MLP neurons of a small language model. Each row is named by its layer, matrix (gate and up: input weights; down: output weights) and neuron, and shows model dimensions 64-127. Each number is 50 + 12 x the weight over its row's rms, rounded and kept within 0 to 99. A neuron's up and down rows have the sign that makes its largest values positive.
Before each neuron's rows, "fires before" lists the tokens most often just after its 100 highest values on Wikipedia text that the model never trained on; "fires after" lists the tokens most often just before its 100 highest values on Wikipedia text that the model never trained on.

fires before: " |", " ", "–", ";"
fires after: " ", "–", "2", "1", "4"
L12.gate662:59 53 45 52 55 60 82 32 47 44 52 61 36 59 47 67 46 32 34 35 62 38 33 54 17 66 49 36 46 36 42 61 33 44 60 34 51 52 25 48 44 63 33 47 70 48 53 52 73 56 52 42 41 52 45 52 55 47 35 39 54 52 48 66
L12.up662:41 54 38 39 36 39 45 31 73 52 45 52 34 36 46 63 61 33 56 56 75 41 34 46 45 53 76 40 18 55 47 59 30 45 30 55 59 38 48 63 68 46 44 42 55 57 48 44 61 59 58 60 38 64 60 77 44 38 54 43 44 52 61 37
L12.down662:64 28 49 48 59 39 35 34 45 50 53 56 36 30 45 30 38 65 53 55 59 51 42 49 64 46 57 68 53 51 62 41 58 47 64 49 46 54 38 30 70 46 61 41 39 38 59 54 57 52 60 48 51 46 55 34 57 47 57 65 69 48 38 69

fires before: "9", "7", "5", "0", "6"
fires after: " ", "0", "9", "1", "–"
L13.gate1045:65 35 51 62 69 68 58 39 42 84 29 44 37 83 75 36 59 38 58 67 47 60 52 57 43 70 42 62 57 40 56 47 52 43 23 28 66 59 39 53 60 58 64 61 49 47 53 31 47 58 65 53 38 51 47 46 50 53 73 46 47 69 64 56
L13.up1045:31 50 19 35 53 50 59 61 62 63 35 63 47 17 42 27 61 32 32 51 54 27 30 35 57 58 48 52 47 74 26 44 47 33 60 46 26 53 45 63 27 40 69 60 32 45 49 63 48 36 50 59 61 47 56 59 30 45 61 62 22 44 52 56
L13.down1045:64 51 47 32 42 66 57 54 39 42 57 66 49 52 44 25 51 42 37 50 52 55 69 46 66 43 44 53 52 36 54 46 36 61 65 60 57 53 53 40 23 61 66 39 40 45 59 52 50 67 51 19 64 35 58 54 57 48 49 50 31 76 25 47

fires before: ",", ")", "),", ".", ")\n\n", ";"
fires after: "8", "0", "1", "7", "4", "6"
L7.gate496:75 63 47 51 61 54 44 39 63 38 71 48 50 59 57 37 26 77 45 49 51 36 52 57 78 73 53 50 47 55 67 67 36 50 41 39 57 76 26 26 62 25 32 70 22 46 51 59 34 43 58 39 43 48 66 56 59 69 50 50 62 49 56 76
L7.up496:55 45 50 79 41 57 44 38 44 31 50 24 45 46 48 32 72 30 54 35 59 59 60 75 53 60 55 58 63 45 58 54 53 68 66 55 50 57 34 37 51 55 41 49 67 55 36 34 42 55 30 61 60 39 31 51 28 29 63 57 39 41 51 54
L7.down496:53 56 77 53 46 47 50 60 48 50 60 50 53 36 72 58 44 66 40 50 59 37 61 37 45 57 52 49 41 57 51 38 38 64 45 20 49 61 36 46 40 49 49 63 41 32 48 60 53 58 46 38 58 33 83 57 22 73 50 61 66 32 47 40

fires before: "9", "0", "8", "2", "th"
fires after: "1", " ", "2", " ("
L13.gate115:64 29 40 49 51 45 50 60 56 31 55 48 56 58 34 48 51 52 42 47 58 47 41 61 33 54 54 43 53 48 54 54 51 65 58 45 54 28 37 51 68 49 50 57 41 30 45 47 65 46 41 56 31 24 73 27 66 38 48 50 50 32 36 42
L13.up115:64 30 38 49 46 51 55 31 48 39 34 47 52 44 63 64 44 64 39 79 47 47 30 78 32 41 53 71 27 22 44 47 65 64 49 84 54 49 54 50 71 57 27 60 63 47 44 47 59 53 50 40 48 45 75 49 69 49 58 37 41 59 54 72
L13.down115:64 50 26 37 29 50 62 43 36 47 31 42 53 44 56 44 49 59 49 33 47 43 50 51 50 50 26 45 47 53 45 30 66 55 44 63 31 29 50 60 46 33 46 37 36 38 61 55 72 33 49 33 50 46 52 54 59 51 50 48 22 46 48 64

fires before: "5", "4", "6", "2", "1", " |"
fires after: " |", " (", " ", "0"
L7.gate963:37 44 46 44 49 65 43 55 18 56 36 50 59 42 49 35 57 50 40 43 53 34 35 51 61 59 34 49 31 45 60 41 44 51 47 59 57 63 53 33 67 52 34 71 60 51 51 46 63 41 77 31 27 53 44 62 60 57 49 56 34 50 56 69
L7.up963:47 54 47 14 62 66 67 56 35 36 34 52 57 44 33 54 51 50 23 43 67 57 47 33 58 42 53 49 61 39 48 56 45 41 70 47 45 56 48 42 70 26 55 35 60 58 47 59 45 53 66 56 44 54 33 44 59 66 35 42 53 60 82 53
L7.down963:78 61 33 55 86 51 49 62 52 52 34 58 60 25 37 36 58 47 63 55 45 65 37 47 32 26 37 41 38 36 53 67 82 54 65 68 34 65 47 41 68 64 42 40 35 62 41 44 35 54 62 48 38 43 25 57 52 52 51 43 46 40 47 45

fires before: "0", "4", "1", "2", "6"
fires after: ":", "0", "5", "9", "8"
L16.gate491:56 66 49 61 65 55 58 22 59 62 54 63 61 52 56 66 35 55 55 50 45 55 49 60 43 54 53 36 59 69 75 44 40 58 54 61 49 47 51 54 46 48 52 38 66 50 58 33 53 47 41 42 22 64 53 53 36 66 50 68 32 58 37 44
L16.up491:46 47 24 45 32 63 38 64 54 40 59 28 52 16 53 42 59 86 68 63 38 70 43 57 35 69 60 64 45 62 51 39 51 56 56 52 35 47 43 43 68 39 38 54 53 48 53 53 43 64 53 56 48 54 56 50 59 44 41 48 53 51 40 46
L16.down491:18 62 59 50 61 46 56 42 35 28 54 61 58 62 32 45 42 41 64 66 39 31 33 49 44 49 56 41 50 58 48 55 64 63 31 63 53 46 36 22 50 58 70 39 24 56 34 47 47 77 45 70 62 63 64 51 49 53 45 17 59 57 60 63

fires before: " ", "0", "2", "1"
fires after: " |", "2", "0", ";"
L7.gate472:57 60 69 44 48 46 50 43 71 32 75 48 53 45 60 49 51 60 46 59 50 42 37 79 41 50 57 31 64 64 55 29 51 52 71 42 35 73 46 60 58 45 44 50 57 39 39 64 62 41 49 52 63 62 56 36 43 33 38 49 47 38 16 65
L7.up472:58 67 43 68 64 62 55 53 60 18 60 59 47 54 55 46 35 44 47 63 54 55 60 45 43 58 46 28 69 59 34 44 42 45 64 55 45 63 68 30 37 61 38 43 58 54 76 79 58 87 43 72 66 49 72 25 35 37 44 47 52 55 42 58
L7.down472:49 64 65 35 52 48 63 67 43 49 57 54 70 54 72 39 48 48 68 50 58 46 61 57 45 53 41 44 66 47 59 39 33 38 48 42 47 40 42 53 58 64 59 57 54 55 25 38 36 38 58 37 23 71 41 33 42 50 45 63 41 52 25 50

fires before: "0", "1", "9", "4", "8", "3"
fires after: "7", "8", "4", "5", "6", "1"
L11.gate29:62 43 37 31 60 63 53 48 38 31 42 68 54 50 58 54 25 52 34 55 59 46 53 50 54 45 59 56 46 47 75 53 45 23 68 39 75 43 41 56 59 39 65 62 51 50 48 67 27 54 40 44 55 25 48 39 82 31 58 37 47 20 48 62
L11.up29:51 61 67 50 53 51 54 46 54 56 46 40 32 44 55 37 41 23 54 46 57 78 33 44 67 53 52 71 36 44 52 48 48 43 40 48 58 60 64 20 61 42 29 56 52 50 50 79 56 40 46 52 82 58 61 38 68 65 56 58 43 50 43 54
L11.down29:48 29 53 62 54 49 52 35 52 54 48 50 44 38 54 51 29 33 37 52 54 54 52 62 62 66 44 61 53 35 63 40 54 32 66 34 86 32 43 55 29 44 53 72 77 56 59 43 56 38 51 50 56 59 64 58 43 40 63 40 52 59 55 42

fires before: " |", ",", ")", ";"
fires after: "1", "0", "2", "9", "3"
L12.gate1061:58 53 44 44 60 59 60 58 74 59 58 36 67 53 60 59 65 41 55 61 74 47 60 65 51 60 58 46 71 37 55 36 43 45 26 49 39 56 58 53 54 69 82 39 40 46 53 35 54 38 46 20 32 43 56 71 45 52 37 45 47 50 46 35
L12.up1061:50 41 43 32 41 44 50 56 64 53 69 40 48 52 67 65 73 66 71 45 55 55 59 50 57 44 45 47 19 45 43 36 35 47 34 65 53 53 27 54 53 63 50 50 45 42 52 41 44 38 36 58 51 35 62 55 52 54 50 27 32 61 68 67
L12.down1061:41 59 48 68 75 46 55 64 50 67 49 47 63 48 59 36 47 47 47 37 39 68 56 47 58 46 51 49 60 54 34 54 63 59 39 46 53 36 46 48 47 50 47 32 53 67 52 52 42 47 53 50 46 69 46 45 47 68 44 72 66 53 25 53

fires before: ",", "1", "2", "0", "3", "8"
fires after: " ", "1", " |", "2"
L13.gate666:39 58 76 37 42 59 49 47 48 55 51 46 40 34 29 41 47 67 46 58 63 47 33 50 37 41 63 77 34 66 41 84 52 81 43 49 63 31 34 31 48 45 56 71 33 32 69 39 62 39 52 37 56 34 41 36 66 50 47 55 61 62 68 41
L13.up666:52 55 55 46 74 42 50 33 58 56 17 69 35 56 39 56 43 76 41 53 32 34 11 56 48 66 43 62 29 41 48 62 46 36 59 59 53 57 60 70 40 44 41 42 58 49 56 58 43 45 53 43 71 49 49 55 79 46 66 48 45 65 50 53
L13.down666:73 32 64 43 63 22 52 53 27 39 51 40 44 58 43 54 40 56 76 55 50 44 30 62 39 32 46 54 56 60 40 62 45 60 48 57 46 45 53 45 54 53 50 62 64 66 42 44 79 59 52 69 44 51 28 54 61 53 48 50 16 73 56 63

fires before: "3", "1", "4", "2", "5"
fires after: " |", " ", "°N", " /", "|"
L11.gate1014:39 34 34 56 35 66 52 47 33 29 64 30 67 47 62 35 48 49 40 52 60 40 34 45 52 66 18 34 57 49 50 50 46 48 32 37 48 51 34 46 48 52 42 71 47 36 40 50 75 64 60 49 32 37 38 09 56 29 31 30 26 50 50 55
L11.up1014:74 37 31 41 48 64 39 51 43 39 79 58 68 40 52 46 67 56 50 59 52 66 31 35 52 51 46 50 40 59 36 59 70 21 40 53 51 35 46 43 31 53 56 47 43 54 59 48 39 54 63 52 48 29 53 47 26 54 49 57 45 75 36 54
L11.down1014:56 50 56 41 46 45 47 52 43 24 53 56 60 60 60 47 37 57 63 45 65 55 64 70 45 54 40 43 71 56 22 64 54 66 50 51 18 33 64 52 29 57 76 37 41 53 42 46 38 69 39 22 60 40 39 40 57 48 47 39 55 62 54 55

fires before: "7", "9", "8", "2", "5", "4"
fires after: "9", "0", "1", "2", " "
L16.gate164:41 55 44 53 55 51 51 35 53 69 42 71 57 40 47 31 61 75 49 63 44 61 59 46 43 27 41 65 60 44 71 44 63 61 60 43 39 41 31 51 46 34 43 53 39 47 69 43 60 53 41 49 80 57 36 30 30 28 46 73 52 56 74 71
L16.up164:49 34 53 64 42 78 46 47 48 63 45 41 73 34 46 32 51 43 30 53 42 32 50 41 38 62 35 65 55 47 67 48 57 16 46 66 36 53 29 57 59 72 57 40 56 58 23 45 27 51 39 45 55 42 52 60 47 72 41 29 50 80 55 50
L16.down164:30 54 52 59 82 59 48 46 41 66 31 69 37 52 41 39 29 39 60 65 53 54 61 52 57 52 26 64 46 20 61 47 65 61 43 48 59 33 40 54 48 55 46 41 32 49 47 53 48 45 51 25 67 47 51 56 55 66 42 60 34 61 28 46

fires before: " ", "1", "4", "2"
fires after: " |", "6", "8", "2", "0", "3"
L7.gate201:70 58 46 58 35 67 46 56 45 71 68 53 55 47 51 59 47 54 55 58 61 62 48 35 60 46 55 59 49 77 57 55 61 54 53 44 33 38 38 36 62 51 34 65 64 67 50 21 64 66 49 64 50 60 38 59 42 50 61 64 41 55 24 34
L7.up201:29 45 43 53 47 78 30 43 68 47 33 40 71 54 47 48 53 31 42 65 59 42 45 56 45 60 66 40 50 51 59 47 20 52 53 38 64 56 46 48 38 43 35 64 57 44 36 57 56 35 31 42 60 65 65 39 34 35 46 41 90 69 59 18
L7.down201:56 60 29 54 42 54 76 38 54 43 61 51 54 53 55 32 39 66 34 37 66 59 24 43 59 57 62 53 64 36 51 49 34 43 21 47 69 44 51 52 61 34 52 80 27 78 50 35 26 66 17 82 46 43 49 38 29 68 43 36 59 46 35 33

fires before: "9", " of", "6", " ", ","
fires after: "′", " ", " the", "–", " (", " a"
L11.gate631:50 48 52 66 66 57 56 67 34 52 63 65 59 65 33 46 40 51 68 68 45 47 37 46 65 40 51 62 53 65 61 75 37 69 31 46 65 59 30 67 48 23 61 37 43 50 58 57 52 67 53 45 37 55 67 36 31 27 49 70 53 77 18 61
L11.up631:45 69 67 49 55 59 64 45 44 34 64 96 62 43 35 46 41 25 57 73 69 44 51 60 42 42 34 37 72 48 53 26 71 44 50 50 36 58 52 60 39 37 52 40 44 55 21 66 54 48 35 70 49 60 47 44 52 56 42 52 50 50 47 64
L11.down631:42 54 42 55 39 28 54 51 75 57 70 56 64 51 37 39 30 48 58 76 45 66 40 55 34 53 43 61 47 50 46 42 41 45 54 66 51 45 55 61 54 42 60 45 64 65 24 45 46 47 43 44 30 49 61 38 51 73 51 65 55 52 59 60

fires before: ",", "1", "5"
fires after: "1", " ", "2", "3", " $", " |"
L12.gate846:40 50 52 50 50 29 32 60 68 48 60 52 56 64 54 65 37 71 58 68 51 37 32 57 33 49 59 53 51 32 62 51 43 23 49 60 35 57 43 45 49 68 54 45 41 58 63 59 57 44 77 44 61 60 35 33 59 59 34 56 51 42 53 51
L12.up846:80 53 79 48 46 75 41 41 80 29 47 60 44 51 72 26 49 47 68 54 52 53 27 27 41 46 56 51 54 47 48 22 57 53 46 44 46 57 46 65 58 50 29 58 54 50 59 59 40 45 46 66 46 48 49 47 47 47 46 45 53 48 62 56
L12.down846:44 56 50 59 54 57 53 31 42 67 60 53 50 45 32 64 58 48 54 52 41 30 23 58 65 34 43 44 52 43 74 46 59 50 53 23 53 48 67 47 52 49 38 63 35 37 52 38 55 40 64 38 63 40 40 69 51 39 25 37 52 70 53 48

fires before: "5", "4", "2", "3", "6"
fires after: "9", "0", "8"
L11.gate1318:38 56 47 46 34 62 66 73 63 57 39 54 62 57 69 58 47 56 54 42 54 73 55 39 42 55 30 50 42 47 34 54 39 38 64 47 52 39 53 54 53 61 57 35 53 69 53 53 55 55 48 32 40 54 58 54 42 33 40 52 61 44 50 39
L11.up1318:50 55 37 47 62 35 48 81 43 66 56 45 50 27 57 31 47 54 37 55 54 53 44 52 58 43 39 19 61 28 27 53 62 55 48 46 57 47 33 49 55 45 64 54 46 65 69 56 48 27 65 51 40 50 61 64 37 47 55 49 36 52 53 46
L11.down1318:43 37 49 38 67 85 27 70 43 47 54 48 36 26 43 34 65 36 28 69 43 42 35 52 38 58 44 67 47 48 56 70 42 49 45 49 50 47 35 78 50 49 50 57 50 55 61 45 54 39 57 50 38 48 60 73 55 57 54 40 44 66 50 36

fires before: " |", " |\n", "1", "2", "3", "4"
fires after: " |", " to", " of"
L11.gate877:27 40 56 52 32 61 55 49 60 43 59 29 50 18 40 22 63 77 49 64 59 55 44 56 38 68 58 59 76 40 35 69 47 48 52 61 32 38 42 65 61 54 43 34 43 67 64 54 34 51 74 35 60 57 65 20 47 48 60 38 64 59 50 48
L11.up877:61 42 54 43 47 42 40 57 44 47 46 38 64 44 55 60 59 62 56 52 39 56 42 41 41 53 52 43 47 30 51 51 57 62 59 51 44 41 47 69 37 44 59 44 47 65 37 77 46 55 35 40 66 52 65 61 55 38 41 48 40 62 28 37
L11.down877:28 55 49 46 44 54 28 54 36 62 60 43 44 37 61 37 42 57 36 49 66 55 44 49 32 58 49 68 47 52 38 63 54 50 41 51 77 64 78 65 48 36 64 34 51 59 48 43 46 64 62 68 57 48 47 40 69 46 40 38 47 42 60 43

fires before: "2", "1", "3"
fires after: "3", "0", "4", "8", "1"
L7.gate864:54 60 29 51 48 48 59 55 39 37 51 65 43 47 58 27 49 71 73 64 66 49 75 49 47 69 33 53 45 49 45 52 56 62 29 59 50 51 35 43 59 49 41 24 45 59 48 58 49 40 40 47 30 54 47 35 18 77 59 46 45 39 48 41
L7.up864:34 43 68 52 18 49 43 52 57 56 45 30 66 61 45 72 52 64 49 50 41 58 40 71 75 69 39 57 55 48 42 60 57 40 51 42 45 58 46 40 71 49 45 45 47 56 50 48 66 35 51 67 56 74 61 71 61 53 48 58 46 44 52 41
L7.down864:54 41 65 48 42 59 64 56 48 47 46 53 59 25 53 42 44 40 64 46 35 63 50 52 38 45 59 68 16 49 40 40 33 65 72 43 51 40 65 50 61 44 86 56 45 53 46 46 43 54 55 53 33 56 56 58 58 47 52 45 81 35 46 59

fires before: "9", "3", "4", "0", "2", "1"
fires after: "1", " ", "2", "–"
L13.gate982:57 57 48 49 60 39 60 56 66 69 65 37 54 49 52 67 73 19 24 36 70 47 40 44 30 71 38 53 35 60 35 41 57 63 39 61 60 59 64 44 54 43 69 63 22 27 41 54 68 51 47 49 54 41 62 46 49 53 58 32 52 47 25 62
L13.up982:36 41 41 50 50 61 33 56 45 71 44 44 56 23 64 53 47 38 53 48 40 35 49 48 41 54 69 69 13 42 54 54 43 55 45 52 32 32 64 54 43 63 44 55 32 50 55 44 57 48 60 44 36 46 67 46 47 26 72 39 58 55 55 64
L13.down982:55 53 46 54 74 77 26 57 67 52 78 54 39 50 48 38 43 58 69 50 70 63 30 31 49 21 61 67 52 55 47 50 67 44 64 27 39 62 60 44 38 67 57 33 45 54 45 55 61 62 30 51 30 54 32 52 60 62 40 71 69 61 55 58

fires before: "1", "2"
fires after: " ", " |", "2", "4", "0"
L11.gate810:45 14 70 81 36 41 45 49 54 46 71 72 76 46 54 63 54 73 59 23 65 36 68 59 44 69 39 33 70 51 58 37 50 45 76 50 44 56 48 36 56 53 51 36 59 61 59 42 68 33 49 61 65 41 54 46 41 57 52 33 43 55 49 19
L11.up810:55 16 58 76 52 40 50 66 65 72 55 73 54 59 74 61 32 36 53 33 64 31 50 44 42 59 37 31 75 64 68 28 47 50 48 49 62 57 56 43 59 46 32 40 57 44 56 35 67 37 59 55 36 41 46 47 44 43 46 20 38 47 59 42
L11.down810:67 31 42 30 54 44 64 43 40 67 35 59 24 55 52 46 65 65 21 33 52 36 34 46 51 42 42 53 28 64 41 37 75 58 43 43 51 62 64 41 52 41 62 54 52 40 53 50 39 56 62 42 65 46 64 44 43 52 45 36 41 66 69 47

fires before: "8", "3", "9", "4", "2", "5"
fires after: "1", "0", " ", "3", "2"
L12.gate924:55 50 52 46 49 66 53 63 52 50 60 32 31 55 74 36 34 36 64 42 56 54 48 49 52 42 55 38 45 44 59 47 58 47 37 38 45 67 66 64 64 34 42 44 42 38 42 63 47 75 25 30 34 52 53 73 58 34 52 51 51 52 53 55
L12.up924:66 44 56 43 63 35 41 64 56 53 27 41 54 43 65 81 54 53 64 59 66 48 59 57 45 36 47 48 62 46 48 53 33 58 34 61 58 25 35 51 38 67 58 38 63 36 65 40 57 53 46 64 81 51 44 44 52 56 53 44 30 39 61 62
L12.down924:54 47 51 48 53 54 61 76 54 83 57 46 38 59 63 52 55 39 45 51 57 51 16 38 53 34 41 71 57 47 49 42 34 67 61 67 57 51 44 39 50 53 44 63 70 66 39 51 69 53 49 41 53 21 48 54 57 68 44 23 37 21 56 58

fires before: "5", "4", "0", "1", "2", "6"
fires after: "0", "9"
L12.gate404:54 70 50 65 43 41 47 44 41 65 63 65 59 56 53 63 54 47 52 51 48 82 44 83 59 51 27 20 47 42 61 58 39 83 60 28 56 64 57 44 63 42 37 52 36 38 61 47 52 47 67 48 49 68 32 55 56 53 35 33 44 43 46 56
L12.up404:30 53 56 41 40 61 55 49 48 38 50 50 39 39 73 49 54 70 76 52 41 42 29 59 42 50 47 63 39 57 37 62 42 44 52 73 40 33 18 37 33 42 68 65 34 76 25 46 76 46 71 48 52 48 61 61 38 47 50 49 56 49 43 56
L12.down404:53 31 54 44 70 42 50 53 82 46 56 69 45 39 35 47 51 65 54 75 21 49 45 51 51 45 65 49 44 61 47 63 47 34 63 56 50 51 40 19 50 28 68 55 37 53 45 49 59 54 41 45 58 59 35 61 49 57 52 50 51 39 66 58

fires before: "6", "4", "5", "3", "7", "2"
fires after: " ", "9", "0", "–", "|", "3"
L12.gate860:62 47 42 40 29 36 65 55 49 50 47 68 55 56 65 44 28 39 56 38 42 39 68 56 44 42 46 43 37 31 43 78 43 64 41 57 52 62 58 48 39 57 69 52 66 64 61 26 42 40 52 52 52 50 46 47 50 53 70 68 29 67 53 53
L12.up860:39 54 60 37 40 46 45 66 58 59 44 45 82 49 47 36 71 46 68 64 42 53 29 50 55 44 66 48 40 60 53 49 68 42 24 45 50 57 27 34 57 55 54 49 44 29 53 64 65 45 41 64 53 54 47 47 54 68 40 22 47 31 53 45
L12.down860:46 36 65 56 57 37 70 60 35 39 56 53 47 38 41 44 70 55 43 60 36 60 75 63 37 56 59 49 36 57 57 53 78 31 29 47 45 49 66 65 84 47 33 41 43 73 48 63 48 49 41 39 54 52 60 50 48 75 41 54 32 52 60 58

fires before: ",", "s", "\n\n", ")", "),"
fires after: "0", "9", "1", "8", "7", "2"
L13.gate46:55 28 49 48 47 63 43 38 54 48 49 54 57 42 44 29 73 73 59 68 59 45 58 48 41 58 46 45 56 76 53 49 45 77 62 61 50 54 41 45 58 36 52 33 55 42 46 54 62 65 43 54 57 58 52 15 54 48 49 47 31 18 62 65
L13.up46:47 37 53 38 35 50 78 48 44 61 67 43 38 50 31 34 54 68 48 43 49 58 47 65 56 36 31 47 43 56 78 41 44 51 56 49 80 49 49 39 59 51 58 47 58 64 43 43 63 55 48 46 44 63 48 50 61 64 52 52 57 63 63 66
L13.down46:59 61 54 49 42 58 43 56 59 52 45 48 53 45 32 56 51 50 56 25 65 54 64 49 58 61 58 47 32 56 57 43 46 50 60 52 37 44 46 42 46 41 46 48 60 63 40 31 26 78 29 72 65 40 33 70 40 37 61 59 55 45 43 60

fires before: "1", "2", "0", "7", "4"
fires after: "9", "0", "6", "Ch", "2", "1"
L7.gate614:36 35 68 56 34 53 42 46 36 44 62 58 50 50 77 35 63 60 32 40 54 36 66 43 60 68 68 51 57 59 66 42 42 50 49 66 42 63 43 58 55 41 56 57 67 53 51 52 55 43 63 53 40 35 41 60 44 49 58 53 45 55 56 23
L7.up614:46 37 54 53 51 57 44 78 27 52 62 52 62 54 34 54 57 32 41 38 75 38 48 47 47 38 61 39 62 38 40 56 32 48 47 22 43 45 28 51 75 64 33 57 71 50 36 42 47 56 56 55 58 33 61 61 45 43 52 55 58 66 55 32
L7.down614:54 51 71 53 42 49 51 39 62 27 53 67 67 52 42 42 58 63 28 44 55 23 66 45 56 51 49 37 30 67 33 56 56 53 49 48 38 66 48 51 31 54 64 40 63 54 63 44 34 38 32 55 62 56 23 53 47 38 53 61 52 46 46 52

fires before: " |", "0", ".", "2", "3", "7"
fires after: " ", "4", "3", "1", "\"\n", "0"
L13.gate773:54 47 46 55 21 29 43 58 39 56 36 37 34 55 44 50 51 49 42 19 55 65 57 45 67 52 49 33 37 49 71 43 43 57 68 68 63 43 57 51 59 26 63 45 49 28 69 38 58 25 59 61 53 48 29 70 33 62 53 26 50 46 43 51
L13.up773:57 54 61 50 52 49 62 53 22 39 74 40 39 50 36 73 37 32 36 49 50 39 52 56 60 40 57 52 51 58 52 47 61 48 71 54 53 36 33 69 63 72 58 51 47 59 80 57 51 57 64 46 28 56 50 36 27 45 66 39 57 52 49 40
L13.down773:74 54 43 58 33 70 49 69 49 48 36 52 43 56 55 63 43 54 33 63 71 59 35 44 60 60 46 35 34 63 62 48 43 57 49 35 63 36 52 16 73 54 33 69 45 43 29 46 67 39 40 59 60 54 69 45 57 44 26 63 42 46 56 32

fires before: "6", "5", "7", "9", "1"
fires after: "1", "9", "0", "|", ",", "8"
L16.gate1281:72 25 52 39 28 39 50 33 58 59 55 41 27 38 47 66 60 43 50 66 49 48 54 57 38 47 51 40 48 47 60 50 70 44 43 47 50 49 37 55 40 50 69 54 48 56 50 21 33 42 52 46 45 35 65 46 39 34 76 40 34 48 61 77
L16.up1281:40 29 41 60 66 48 47 54 44 52 60 54 49 26 29 42 54 60 70 53 69 40 58 71 51 51 39 57 48 26 68 38 57 63 63 58 64 44 45 52 52 40 61 48 58 64 45 64 54 45 63 40 53 56 46 60 55 56 35 55 62 44 53 62
L16.down1281:29 57 61 49 69 60 39 68 55 68 73 44 62 51 49 48 42 86 39 62 50 53 43 48 16 48 49 66 41 39 49 53 50 44 62 51 49 42 54 76 49 60 56 62 58 65 56 45 70 44 71 54 44 56 42 52 57 35 44 55 55 47 46 47

fires before: "0", "2", "7", "3", "1", "6"
fires after: ",", "9", "2", "3", "7"
L7.gate1339:50 49 49 44 76 70 54 46 50 61 59 57 58 53 52 53 36 53 38 52 36 46 57 58 35 66 50 64 45 53 43 30 52 32 54 53 53 23 41 61 57 56 33 56 60 65 30 37 68 33 39 68 31 55 57 56 50 45 24 58 38 28 38 51
L7.up1339:55 64 60 55 77 42 46 36 50 37 50 46 45 54 31 33 27 62 41 34 50 53 60 53 25 40 33 65 53 45 58 65 41 58 43 49 44 56 49 55 37 32 54 47 38 61 54 40 52 89 54 52 70 54 54 54 44 44 45 52 40 38 40 60
L7.down1339:55 35 54 68 44 36 57 42 34 61 58 49 51 69 26 57 30 48 59 53 44 45 65 41 52 35 50 48 68 53 45 63 49 47 44 52 44 56 47 54 41 54 37 48 53 49 30 44 55 49 64 35 39 37 49 74 51 40 33 61 52 43 42 69

fires before: "4", "5", "6", "7", "2", "8"
fires after: "1", "0", "9", "8", "2", "3"
L11.gate712:78 58 45 48 39 40 56 55 56 49 37 40 47 65 60 42 49 60 62 42 59 42 65 53 54 59 41 22 72 55 54 51 45 54 65 52 57 44 46 50 36 41 30 46 79 42 41 64 55 48 50 51 41 36 55 71 52 71 40 60 50 55 56 25
L11.up712:57 47 61 45 58 46 52 36 46 64 49 42 49 19 39 50 51 57 31 37 33 32 62 41 48 65 58 57 42 53 63 54 63 64 54 39 27 48 49 87 43 63 48 54 79 43 74 56 47 51 40 66 47 67 38 63 63 56 58 50 64 57 42 38
L11.down712:58 56 53 42 52 58 49 64 56 59 52 55 57 41 49 49 46 70 56 51 31 58 52 41 29 65 50 60 49 48 53 57 65 64 38 39 23 42 40 23 35 56 48 31 47 50 54 49 67 61 44 52 47 64 45 45 32 24 50 38 43 70 53 57